Weights of a small GPT-style language model, trained from scratch on English Wikipedia: 6 heads of 32.
MLP neurons of a small language model. Each row is named by its layer, matrix (up: input weights; down: output weights) and neuron, and shows model dimensions 80-175. Each number is 128 + 32 x the weight over its row's rms, rounded and kept within 0 to 255. Numbers have three digits each.
After each neuron's rows, "fires after" lists the tokens most often just before its 100 highest values on Wikipedia text that the model never trained on; "fires before" lists the tokens most often just after its 100 highest values on Wikipedia text that the model never trained on.

L6.up592:145102139116088114174094153149177115128129186199183144169073141180099066097181136137080123150153086129110171156104177092197092109138185139098066093092139163151140101142120137106184089174125141091157151107152096094091120103175108130091094121177121120183149120108122139084140163089156148131
L6.down592:147152096102092198150103099151165187096099100104145193060092121089104099118143130090119173074132130168139131096143107126079141137111074130131157125182126148178099112067192124158132184099140089108116142081131136162121116161170197160081127107122118098087095098116061145145103138119143131159
fires after: ".", "s", ","
fires before: " (", " m", " |", "%", "0", ")"

L13.up287:073097117144047139144151140149102170127124091117185077155122184150145182111147167114149149111108143113170090178142112137140096098131144139155103126154131066101122144121135110078186155170094180139147087186108156131092149149172205142122122112141159082125132139093208096106108141131108123107
L13.down287:151139160178160189167085131177101125107148208130124086120079165143153101162087162116143132142152134130125123166124111134125112097167144127113101102121168097112093134132128106113100109147149069162096149139186118122172103101132159062091140145111115128092176138165077192158110099149107157103
fires after: " d", "vel", " pro", " w", " sh", "e"
fires before: " not", "ed", "ment", "ing", "ide", ":"

L14.up661:156050100113075170115148112111113139118097100096129107088190071092111168124152154051132098118132165138181138088136200170186139149120137118132110140118114130143074137128134112090092166099093145131165128141125158051157147129136142221101146153123125154131071130155124106089123126084073127112
L14.down661:107166045117147138189138110125095101151116169089092104089090138105171119140190117072082132127102114111112128126117145107130117136144082203096108140105145139101171184158145138196077102148152120125119190148053080158163155133159162118171089124056079189114148126104119132125071161146116156127
fires after: " ", "19", " ("
fires before: " |", "6", "7", "5", "8", "3"

L12.up178:068068120137060160147102157094153157117139115130109128145082133188122123115131131165106001129166128160135123111111188158194068121148102092080111113120159093112159115139182140113112210123141120104095111159120141091156163112056141155156101179123125165108149153087118163121124126074095123158
L12.down178:120146114101139102110104200099102134123181084176134129130068073084108124200170118140156196152076177173126095125098118145096109159109162079112109115097150134108107111103076127170120085108082131160161122151078130138168074165167132157136146130065142128129120103152131093135156175109107106175
fires after: " v", "v", " F", "us", "pr"
fires before: "ew", "ol", "and", "c", "r", "her"

L14.up417:177147144069100109147132067078145127159120136088171169104110137145149155101103116171118118134098105124186120103086103139101103075122052117127157142180127132110133123131105100109135141157144121125127139083144111152110105173134114087166109077207120132149138131117107089128124190167129116131
L14.down417:157133152099097142045137102120093112131130217070116132127118161172113110096168084149126157163140115126168093113121109162123100100101137172156142127131118102117140135092207086120064082105138077162109082075129151138187133125143064104102092122153183128169183133116185132139163084133135152158
fires after: " ", " |", "20", "-", "19"
fires before: "3", "4", " the", " he"

L14.up159:092124133102118121138123180193083099065166172100114143144136147150108181120098127100119194121152101147070158081134124170132127108156155125096143148209146090157156166165140174151112110109117090129149104213139125119107099122172131140162172118157121091152097141126114115096155084131187165138
L14.down159:118156117087119117115155151125115145153151110116120137160120159129134100154148123140090148109112133146121097174103183158157130118134152150164156141119098077155147241124139207124146137156159159124206148123148134108114185126123144115111183148120154131089116084051093135130130086120105125141
fires after: " ", " sp", "°", ".", " c", " ("
fires before: "6", "4", "3", "8", "2", "7"

L14.up498:097143109104125107175122115088083057088113131153079078146121167145135079105178101097117110090128106176157152164102200045118131136132120172176096091099148180108106117098139157122095119113143188103126150119104129091164131157112128094130110115094112093184152145094102101075167145123121106059
L14.down498:147103135086108052111138161129110153188109122136193128156128136158113167087119122189092144112104091113077142183103159148134052137136104164081142122215118133099141096093156141085168153158064128152204155130076155061126184125149093197183119139149125141152125144191159069113147088135141152161
fires after: "t", "ar", "l", " f", " o", " sh"
fires before: "ed", "ing", "en", "s", "ment"

L5.up108:129100225124132133147132113152132106163194182116166123115101064124104115095068088148079129073110088121164141152153181176155099096168088128070133157141105110153167136105120107161122099121137100174142128088136122127120145115127134178088155130189169151155128132103147111127101129208147118109
L5.down108:145137097153128086132106130137080140130144128185174162157139110083083100145175133125137119127098161166141093076163123156126096171112130175171139107113164162157096084151104150138136106144099109085028150132128186082067214135130099122150119096122054107148095122121190101060157168155133155167
fires after: " ", " (", ".", " |\n", "-"
fires before: ".", "6", "2", " /", " k", "4"

L6.up404:132098146152159137106078136131112174122093156109177118134203132202085082128147109131114141171151112108100132148147144116140098122129190104126140067076143140116105060155164059133101179094104182171164121113107162113187188103132124145140098123107178145080168130124132114167075170128095146164
L6.down404:156189151211129150138171137097151052107128080198135186072130132133165141101075138147141141163121132130174140130097081163109137094077109177164132089133118089158179127136101101117101176140148176170111107117124123121080083148158087148116193075143106147095084111139162111115167136184153120102
fires after: "s", "3", "6", "8", "2", "1"
fires before: " |", " |\n"

L7.up672:100133158098211137132184162162138132100119056141114139134092116189119137117112056105168117130120091110118188146207116127127112209144080135142143149202180152127110201077116117111128139163167099055145112099149088102121133169120116107189073106131103122169131108145139155093128166107119181156
L7.down672:139137103147157054104189120130102179030123141103166190134108136145120158131164169160118073164100094128119199145151160150120137082131146100109145093136161131137127086106171101166136210052094120084130108149092139133165080122071123159155166136145084120084128149126160178114138138136124163137
fires after: "–", " (", "1", "ro", "/", "0"
fires before: " ", ";", ")\n", "s", ")\n\n", "o"

L5.up248:098136149134165116142178161124144154105152078123182124170089128118121161128179114163169106169091123144082119075021100080096159118074103094140161136102115187098125168104189122112121081153098177108129172095196059103145198146082097099182184099067165134128191078094121176138097123094126089176
L5.down248:104150133186194173109140177178214091150180087108124173120116161071123147111152129146074158154115132135117161175113126107111119100113119088132124122073147212178141102172093135181194153168135184111085086084134097175082160133170125131082099098138107118086129070122148163104094126135103178154
fires after: " ", "0", " |", "1", "8", "2"
fires before: " ", " |", "|", " P"

L4.up249:128081108079108083180136108136072177138124159156104124124146083096094167189105096096138072090130104136124145127092098088170209133100119067130108130116092109175124096141124090041142176158079153142151081144176101110142162170089104134160112146170101125157137082150159139151143122120140120142
L4.down249:165045099085109154171134093086137126121112184152133112155157118112025136140096109156128136102153176154130111120143102085104128128091075104131128110109069104107127156120133136051110163098146117192167153137101115124155174161126127127140144193107114096174105115154166135176121118201139099107
fires after: " ", " B", " R", "pl", "l"
fires before: " |", "ace", "ed", "s", "al", "6"

L7.up737:170147115128101150201217035142147077105160110126094177184122153107046124140141154115088149108081113120128104131122122151105199117067112118150080105115105155072204136107064138108092144105104071111143084104109180153143103106099109110126144116092146087177102163066064116122085139070136140140
L7.down737:156173129153172103107047143083089139138159191071168135098115145135143143088114111133110140075088078128133103181133123129159155115132146089114214097110098102087103072142104117109151089106120157114123165150126177155170087137116108144132094131129123141128138096168176107153150118095166161127
fires after: " t", " p", " y", " w", " j"
fires before: "g", "n", "s", "ot", "le", ","

L12.up643:162125088125105120104157073069091184111126158109128119108170113040167154110158161122180144137132150129130139102138126121117035093141162094152187151106165115148094143101135111095181157141100076130145092145103145142121056069116156173144138152094129114138082073177154099144135126117124126133
L12.down643:171124130094119176097149105191053152083127178142122100117076140193136090099142103115108074113144129135173085093142139083114188065116093136128092141095163151157157107131144117136206108088195122156145118117139096105164092164122152100145179144134094163146167174155120134156152156112088139132
fires after: "20", "9", "8", "7", " ass"
fires before: " |", ",", "–", "\n"

L14.up235:137182067141050114091123094168117077134143158140131110163160183145162139186157156121096122177171112089134114129055144087092100108126095129153086118090168158120204154063198217176150142107165130143170097141151127044156113095128097182120127174171151153170106113144180130122189129054120083076
L14.down235:106136213162116168166138181129151187122102089116106118149088156113097162106131129122181180129128118132057140187067182133122179163077109092195162082164153123077141113110051076126157109155133117088137125087139132163143154128094112119137159123096095123136078134141171125139079202102093109156
fires after: ".", "3", "2", "1", "8", "6"
fires before: " |", ")", " |\n"

L15.up596:091128140138148114155102135118158142122146110071093112082153096163151108117138144059148059134091131108082094127178137123152137144104148143124115049142159148120144164128163170142133140186073066136149049134134130131140169076096161169123077137128149149120077079065177096135171158143104072073
L15.down596:159148151150141092123101110106139193173101113132091084146101161130117117119120158110131063121105078142068169180134081112124225104102139132105168121071111135132110144148176154077123117082181112205090102117126085153116176152139143105105122076096148135142170083151104147160058126136141106144
fires after: " ", "0", "ult", "2", "8"
fires before: " |", "al", "m", "/", ".", "7"

L7.up473:088117113113135125119161126113156124161189095103089119168185125082121084115092127098074125134076174051112145173098136145130130139117116143166119127151127152113041205091078128113098144109080127151110124133114188124178145149136070127157158097126187121139103107127116103176145171097123137151
L7.down473:114074146189094108095159118154128099092185098128133061146194114102133093135100207156062129120091147097120130148136070130214096188111134122164109131106130199093119108162147135159113190122075103083135171125131192145181118163130096106120147107112118146084073141079091145088090166158147141076
fires after: " s", " d", "at", " T", " ch", "es"
fires before: "ch", "al", "ed", "or", "ific", "d"

L5.up623:118094179110116119108175135095135131146107127125133201138184171125138148084137123081182115098101111115141116115111133126130127101197172118100092125143156088122164144156176212094123139074093107119096097121131162111148122107101154184158181143095188139171090129093104120191145103155113138036
L5.down623:137112167075122088142089175081132187110134105116104176109121179101106151124127138098116174075126105106084140144094123120136093094166183145087108115116150095129084181141170185083124147076135095153157080164111179147124179167054165130192112148089184176099075110106116212147122090120134077132
fires after: " F", " B", " c", " w", " W", "er"
fires before: "ru", "ish", "ic", "ing", "ical", "ain"

L14.up91:192108071174146064090166106132113142134036162107159100145074191139152134188142128190148144144084106105173049123133136126165142110149149103096139104145117114155149101101106084108114144106171096046116129152090141120175142148129118184036131119176146162082121133185071138107089115148110163119
L14.down91:123086194099111091132138202080193085144175128140107113117130080135110178140110130116103198114085079152130130079127135156094141139124101182122200086119110190091152172166142158139165084129156143133093092218116166146055159107147101125144175144091104087122107141166133107188114122127146123090
fires after: "6", "1", "3", "9", "2", "4"
fires before: "4", "3", "6", "7", "1", "8"

L15.up268:046104134108080107062199127150145114144105149131141103117153128147186049205132131109160072104184066138137100115073137156183134111115060175131160122111142129098128164149209154099151164153126095106133163154158137113154187161128098164072117164121101128106080116109126083138096087099124195149
L15.down268:124088096085124118126184127178125159156069110176135122131131135173115118128056167157062077102136172075152074075071140087172125149154129182144111109156063122148115164119185142057104173151052145141105131172176151096134093136113075093130091097134088113126093106117098105105103124188157080149
fires after: " G", "f", "pr", "t", " D", "p"
fires before: "or", "ion", "ing", "ed", "op"

L4.up137:114115161148109130139123082123159147118112154151119122167148109121161138057154103115131142158114194146123134101105179130168176137150173094088156102146110115112095122132126157125138130083150130145133089077124154152122154138137095151161117170106127175146061101185074139142117125157107107083
L4.down137:097131126110051140141114152118106118123110116119110128148167121109066100118077077092146157129098112145097147150097121176181136112127142152135087096153132139169080093116202111075150180088101140115145115153198170097142103087181108095165087094132148111157098164144119126169110127112128104114
fires after: " s", " d", " pro", " c", " D", " E"
fires before: " as", "or", "ed", "ation", "ic", "ing"

L6.up81:179121183115133174138101087095107143156101194137113136146164149118129096080113118146121140179129157137101174130125092128137146134108047151141094094116118101124177091101152129154125117175177120186153124086101056098158168144105159127128163112139092104076153179140133113154097161129153129119
L6.down81:097093097163091099089101138096196087198130132132122206202123130122146101182076152128126113167171093115135183125093125157101129135098132192097115111152165112100129073129120193103098155111117163160118129202163101104143080070126091093153072103152117118188092122112142158197131132139123149087
fires after: " comp", " P", " F", " p", "p", "pp"
fires before: "ition", "er", "ed", "c", "it", " |"

L14.up608:056137113100059101148149136154097149105174103143080087132119082121124101078112110126084106161132148170088116148124159186134142130126137169121089163103099135103117154127152165148160107134119157197144154074089148112091100146168118099139163081068138141175058156119136105114132082142130104184
L14.down608:041140148169094133123124152086153129126138110101079132097095097160161086092144162162121095157156111112140079114138157176191085100142104192176167122132102144165168156112141133162144111137110123126081155180147110117081091118076138112131110130086117138108132093108137179123156210106149194092
fires after: " ", ",", "19"
fires before: "5", "8", "4", "2", "7", "6"

L15.up112:140109121141178167189065102129132124135138151112134100173130135101096152132167148114070147173114153160121130094073119118125173095123110122115110042150091149169144122208104152117048144130161064171108092116161098139100159086146128108111091126139147158146115200125136107104094115141197114084
L15.down112:134158142155178109126105152141117121171137134116063174123202168106127119051130097154089090107099149107129107153126144097167138174122076088107144125204120100079112142141107137139095107111166071139123084164101152073118124108176124107130104138142049086170117089156150156071105134179141103196
fires after: " ", " ("
fires before: ".", ",", "0"

L3.up358:138157153138143135145163160054155105063123131090157170154110157138139144071139076189147137115120141158145111111069133154100120155126064110094111126126152062039154109147183137136099080087135095147056138142151218114135142085163128116133172120149182133137122111121122118180144108158144084140
L3.down358:127134108127100108169131106049144086060136071111099190174165119141125184034196094122144182100076081130141109095132171147129130075197110106140107137110127080077181156163124113106103115056159131156115152145140144126106171111155106146148194130111188087138125141139127168149145108092150124177
fires after: "eb", "st", " B", " d", " G"
fires before: "ary", "z", "ct", "w", "h"

L8.up604:093129129088139177128128147172163148134176072123107103123190169147105121143077164190156160125120092111117193145123132164106137108107130142067091176155056126131155131136162116147083149118149114142037137155132140122113111108093141106065064159158115139140166115179079133103127102150120137127
L8.down604:133082071205081161135099115093088089141144185100127164107143122128112164171062109099101145165078148110143178156142131141107116134071083059133131158164141061136160088156108127157108106173140129184139128144104149158118145111080135172145168124087162128126113105179104163155125105092162108112
fires after: " pro", " Pro", " an", " ro", "ol", "our"
fires before: "ess", "k", "es", "est", "er", "it"

L14.up190:078126151056165168148165111094146098125124135141199148101140097079114131139228153105126073124068126124159149123090143168164162138098171101128107117110133159096127097137127134147154136108126157151124163126083151131103095176121109152090117123091109124152054122175205163202154135058137115126
L14.down190:062142092082094106135150126102135100162147102138120084138157150142144151156172126114134101151098116082106161141167146086146154083156206135148101173120117086159196119033132131135142113153170179158134087156076125189172120112066137102066152117179155086118132191183069136092124071110136162138
fires after: " ", " p", "|", "19", " Ar", "12"
fires before: "3", "4", "ot", "6", "2"

L8.up581:133165137148139159137092103163134064164105131072128178146144111162131146110141147056149101080138107097128115123124118132145158140156131108138181114140112134100121088137123137164096098104080111076146110129157158175145114099181093114130155063169208053135168118104087104147104126084155139138
L8.down581:109141110106110081101090122104180113164123130069148134159155127102156230101132141119154090125134145104174079118139116160065136099100139127092095099156193185128140125201093121169193148130115130151131100148169160158198084108096180118092091116119149189184186162094108140129099118135088117202
fires after: "it", "eb", "ad", " m"
fires before: "e", "ary", "es", "ar", "ct"

L4.up609:133110100145151098158145076122107108105168132142178170171114183135123130049122128111173122123131142127157132090043145120133112103099082099065161111177125077100108079112067083076139124087096093217143116096158182155119113180153078104142194085149130133090079123158080103138132099103151142173
L4.down609:143131125124178085115104071115094114133156115139137116184102207123142134065104146139151132154137114137121173192140124132120095099145108134084110134135109076126123112119121116090199126054121097182175100152157161164163105150113079171128164128156139065136081143142122121153132137059097161207
fires after: "eb", "st", " st", " d"
fires before: "ary", "g", "ct", "ction", "it"

L12.up391:116104147142096119109141117105137072146100104192144043146126147151142124129163151111129159169105187124151137093165132071125143103070089139101129086139061157037193165127231086147090186130146119098134144065109122145101146123087177129079128133122167099152125116183123058105161138153138085085
L12.down391:155217138144161107117148191157154070106124118160148091137084105161029131111172136115076125081150094109121190060142097154164134093102078122080119083132144160140090114115102155113118066147139179032118146092088120099090135097157139105148096092186105116133139086113120123127087184137133159136
fires after: "os", " app", " res", "ort", "v", "ult"
fires before: "ed", "ing", "n", "ted", " of", " in"

L15.up632:120136118170101145120157195169157137145156149105152147168195112100132100108090036127132096108121114135143066101144099121130108135120115140122152131116115083132160061139087156179115119097104122104176113182119136174110176118147072126086208100165163119112149113109107161105144106116133069101
L15.down632:084129102149129162109102134147158110135131078105165122126150163108123082130128088172111146119132078101106202072149171123075181076117155134111167204122126125123087133177157172075110082146165126098069131165096139062194145089144130097089127098124112137118104130185137129170127093155165000135
fires after: " ", " |\n", "s", " b", "er", "-"
fires before: "-", "|", "|\n", "|---|---"

L4.up95:149128120119126075082173153151142122147098060089149114175159142146128108101133133105132146080174117130073129074136153103162109142176170070084127036144154105042132131149130152141117103111138116152080136125173206131079110118046158171184174126085152193151109129121130156178146139130141126105
L4.down95:162122106119133049123155095141096144191150088130131127127141130096123109092121105084136137114125112134090110114180131075150095116159094131139138091158131064078141152174137146089159119127119107142107133197179149174103139053083157177132097115132179161141198142087133150156124110157132110084
fires after: " B", " c", " w", " F", " f", "er"
fires before: "t", "ic", "ing", "ish", "z"

L14.up34:183090072061166166156144089125132113126128165082150049103113125059162158131126193169129081078165173142173126129109149126094118074115142114140141129152149141158150147151125122125156057118139127175134137118129112172114162089122115132108036133079106121080155135134160150109113074138137186101
L14.down34:109120160135107086126133072105139125149091083098148109121086095124152105129137149106111173133195073163117077084199140184133127154181146127133137087190124114123109144104139140080100159166104076073110075094131139122141155133120144149106134173165133068122177148098119148084088150124095169148
fires after: ".", "S", "ill", " ", " John", "4"
fires before: ".", "r"

L10.up264:062117102128200123153181149142166118112129145147143143094109094117096130093109116162154055143109124122161136123100108201169128090139103092124155118163121112177207100134109129129068137142180153137138096138100147091084119148110112162103113139091145079136208147131161125119094145081066124196
L10.down264:106099131111154122098123129117145089139160100178146172129143084163097064119089209112128124119140118183098129074167129138157169178101183129101099157108101149108171057120138142087141175107142170103146090084102172122105131174122128061121165106100135135143127172174079089183166123085139136096
fires after: " pro", " Pro", " Ch", " P", "ro"
fires before: "ess", "it", "ed", "f", "os", "ic"

L7.up653:101172048150146131125124106112145139088157117121166129072151084082099087125194166164152120100109090138167192127046124116156170122098142114156180092148132151108104106144184161045120098147165102115117115060218133141184131135116206112139185093127095043115128076169135106137104144162109160169
L7.down653:145158087103146144074141095111153119136124087109120183086154100143143138128134126134065143143133127076132094150143141131063122073115078119151194177139117116087066097165103114157095072141125091056102137115138127139147123171143188123140106146128125152080141124173123151125084143162101134078
fires after: "0", "7", "6", "9", "8", "3"
fires before: " ", " |"

L4.up322:112144115080155117130168157140100120120116110112161125123097169132081175102121104117142098112060108219068126096191086072192119075127142097098129173141109150146172143181071146127159091114127091125105114113135104117076110127121086130056126151151072153108176100158131104187147120105158139134
L4.down322:103123072112141138112098161107170098134111136123095104097117198126151152080141115080136090111093147128151084098171146110128142101082139112144140170132140177179189157147093090085190118146174198144156106150116142150117075091202142087088117127146079111177173129157078100104059085181138106140
fires after: " R", " A", " d", " ", "e"
fires before: " |", "s", "art", "ear", "ort", " "

L8.up446:077107130155154124148119103128108098148088125143120061190085134113114163090119142093103141102147150075195102112111175119137162148146093091118167106162109137098119091167142151127108121164148130169132134215123106062115124113176132112148144145126201083127120072118164081161216134057115127139
L8.down446:140091119144047177183132078155109165177114103168175140145116160124114103056100117131163141074208130076169074173161101140129091098121118135120133134124136199100142126118158070085123071123113130117115087174171142143133101121150135106163176134110111107161128157108149165132198095101117147085
fires after: " l", " w", "l", " d"
fires before: "ing", "ed", "es", "or", "er"

L7.up559:067115133081206116134118130112120110145130138119109099114166136075097114121132122061108158153150142166169140097052195184139136080143151153140074083173103115142169136184111140185126186173126101092110141139091127065106145112138172145153140126185137075109145167090139147107161134140096078158
L7.down559:132160174175099135125166160116103131096061138126164153146106113133138092113159074119094090118199107167160132117145106082186146151089152135100110142090131147165182165117142084110152198187085128091123125132133210127102108102148069181058120128137117094220146090129149102173079150162103172102
fires after: " o", " Dec", " on", "in", " d"
fires before: " ", "ed", "ing", "os", "er"

L8.up398:126177087135122059097105153143112055111165143114136092123116058155166069125122115169160142163119088143074106164109154148200098121076100142079116153149164177154090111159124139108165083130187177131146121140121175146112173111123126095086165162109146161129114138144127140204162145112113138161
L8.down398:128100109143133184117169087074139115115108084186176144163123113107131201111054086158109126126157144111132143123115138163120124136126112178127164106132107177186135134124072150132164145093127178094161122102115093178121116071046072128165064118139153067144124128198114154165092086144132112138
fires after: " H", " h", " res", " ex", "h", "ons"
fires before: "ever", "le", "ing", "it"

L3.up231:141122113083119051119175119126149098133162184102153060117178182181195147063155145105095124140104188125137119127087145100107173137081153097155099110166103161082119083188125166111135111105185123128108131138170170128105146130186079107148165155134081099091206140161084122160134135110068104143
L3.down231:136127139098100091072138159156122166165175125099073111120162165132180122090163143143065116109130152201095121098119103113147143172084130102167114153136111180118135121186121122147185177134164130094139101127115146130111119107119086118053159138135090091146130114124093074169154090084046134115
fires after: " pro", " h", " all", " H", " sh", " con"
fires before: "ever", "ction", "ct", "s", "ier", "ing"

L6.up468:052084102144123060124123140083122146141153165153063099184139129175130152154092140190123120134137149114094130097135115152122168117096127101144161084162087144173123124137199064101106214166153097100127126085128176094095135144123114135168115147135090118112100133124112113124157103119101128128
L6.down468:120157124142106116137117143139178128109076141101119136133072170126089086140133145081119107152106167076118145190141099185177071105217125114138048133116125046142066112166160099083129131146142214128108127091084125137121086155144022127140111084173089102147100130154161138131185119130097131086
fires after: " f", "p", "f", "ep", "iv", " G"
fires before: "ed", "ing", "ent", "er", "ment", "ual"

L15.up152:113113033136125133126115131109110177124115178135107085147146178112149137196096127110124077130132188052086130147149186144163131158084132060126174098148154064095167086107128191130170154109060154132124158097103123115122178063163101085130129066103054113193122110148150121116118109042151186138
L15.down152:123116115120229109166123101099144141132122169114136164103118128139103071177190071168144151172150154082193131173142141132185146133131134134099108108068158141074076174126106088166157102121066113094132066163179141155153115150133084142158116198147111143113170125114151137122148084182190153211
fires after: ".", " (", "/", "–", "R"
fires before: ")"

L4.up8:115122129117109145089120150109123148172114151149128153151165142088047103133162157148163150109109107157111172121126123000161152137142124152125149201171139131170148125160097095063109113129112139106109147073140122117169136119069165079155151113120124187106176122092157186101144152076141167146
L4.down8:091191087139089096120178152116131177172126133130102165178141121077138165103151131133118158202200143179168150090122084119126182161150075077119126174110192076117147155151135079074140059159100054125129077169141150090096109104125130149077155112113136182123102140102156057156120149089071054117
fires after: " |\n", "0"
fires before: " ", " C", "|", " T"

L6.up440:140108132118102110136179150110151138088160136167104143119094153124164082127129132090214156201131179098142171146100168116090204181124074054077124093152059109129201121142100133104094080118117125110144134073133125146121124116092104117122168138120155148137142168149125187096094094151131099142
L6.down440:163202148137148065140123189170161160099025141137116129146113160107114155124154132052188114131108132134097130160164121121135175141142078097087164120117137087074124134130160148204196134130165126130121124107127200127149090141140189197136147148163084098146120134072091100124125088101135118168
fires after: "eb", " p", " comp", "or", "E", " per"
fires before: "ary", " /", "ition", "it", "ce", "c"

L14.up631:148092155122181091143107172135113135135114125164116112082166077151155113169128134094087106114149140171146135138112119117125208152129021109119119089102143149056148153116178175083118119093159105034130170148064124088156119126121087168128128147137121151110106109086120084092138083167191159116
L14.down631:095126087145177146093089129146169158082176155104131102162129108130138161135121129118056075135119110094059149175057136111140147101162131113159100100206130190137152104132124083168113097051121167128128206134076160118186086056104121156182148152161070150141160138131127108133103174135061140017
fires after: "ar", "r", " R", " att", "l"
fires before: "ed", "al", "ing", "ance"

L15.up655:166097146119120150131109180146080152129122122084120117050153060088167148143124096145110093144124157144140127113111121114085120075156110104091137114158113174190140131112110160137121199144128100171152103107153166187137117102141123145125135114138103094141081108144170087088121089156138095135
L15.down655:100102111130206102124100156170106154088113119091132039163157089171174091109129141078112061129151130106154141106134069097101167159162113106096139164134137105054165148165094117141142105064110094116098130143174132115151122140150087204108099169097120159133134117171124139155135104168092158075
fires after: "20"
fires before: "–", ",", ":", " season"

L7.up433:142182127124103111105161125106112142139162115119107137096121098125121158167152130075034101091164097146076092128144171093135209102111046120045141156129153136142137118087177138167138075135113109132128158126104135166152185135147125168151130129123113149143166110069113167159128107058127093122
L7.down433:168191162123100139094106164089120121133108109106134135134105116073137089170120129093103164088085100120148186150089146148179148146131142101095170080123157184096169177137119183098173048146152084151158115157113123144151138092169142077087114189100097134183150093144119173116149091134136128118
fires after: " B", " b", " cont", " w", " re"
fires before: "ad", "wn", "k", "ther", "te", "l"

L5.up638:121150141094138080136154099104153127166132088138163143179150134139103103072147089083080180134105167200162157102077139034119093073098209134163149139116105185150100091119101098096095126123118141149069081128124139099125129107127158151155081156194145108120181091167112139137176068114131143062
L5.down638:171148145132122092097128116123210210180141129152121135163174113119114106178200123097104170149113108142138128179082132073103112110121144138155138151141097099085120143153136115128073020168135130082117009100101107094107126118171145146128092129169150116162159046173116089084177121101130169129
fires after: " w", " f", " pro", " W", "ear", " d"
fires before: "ing", "er", "es", "ess", "ished", "hed"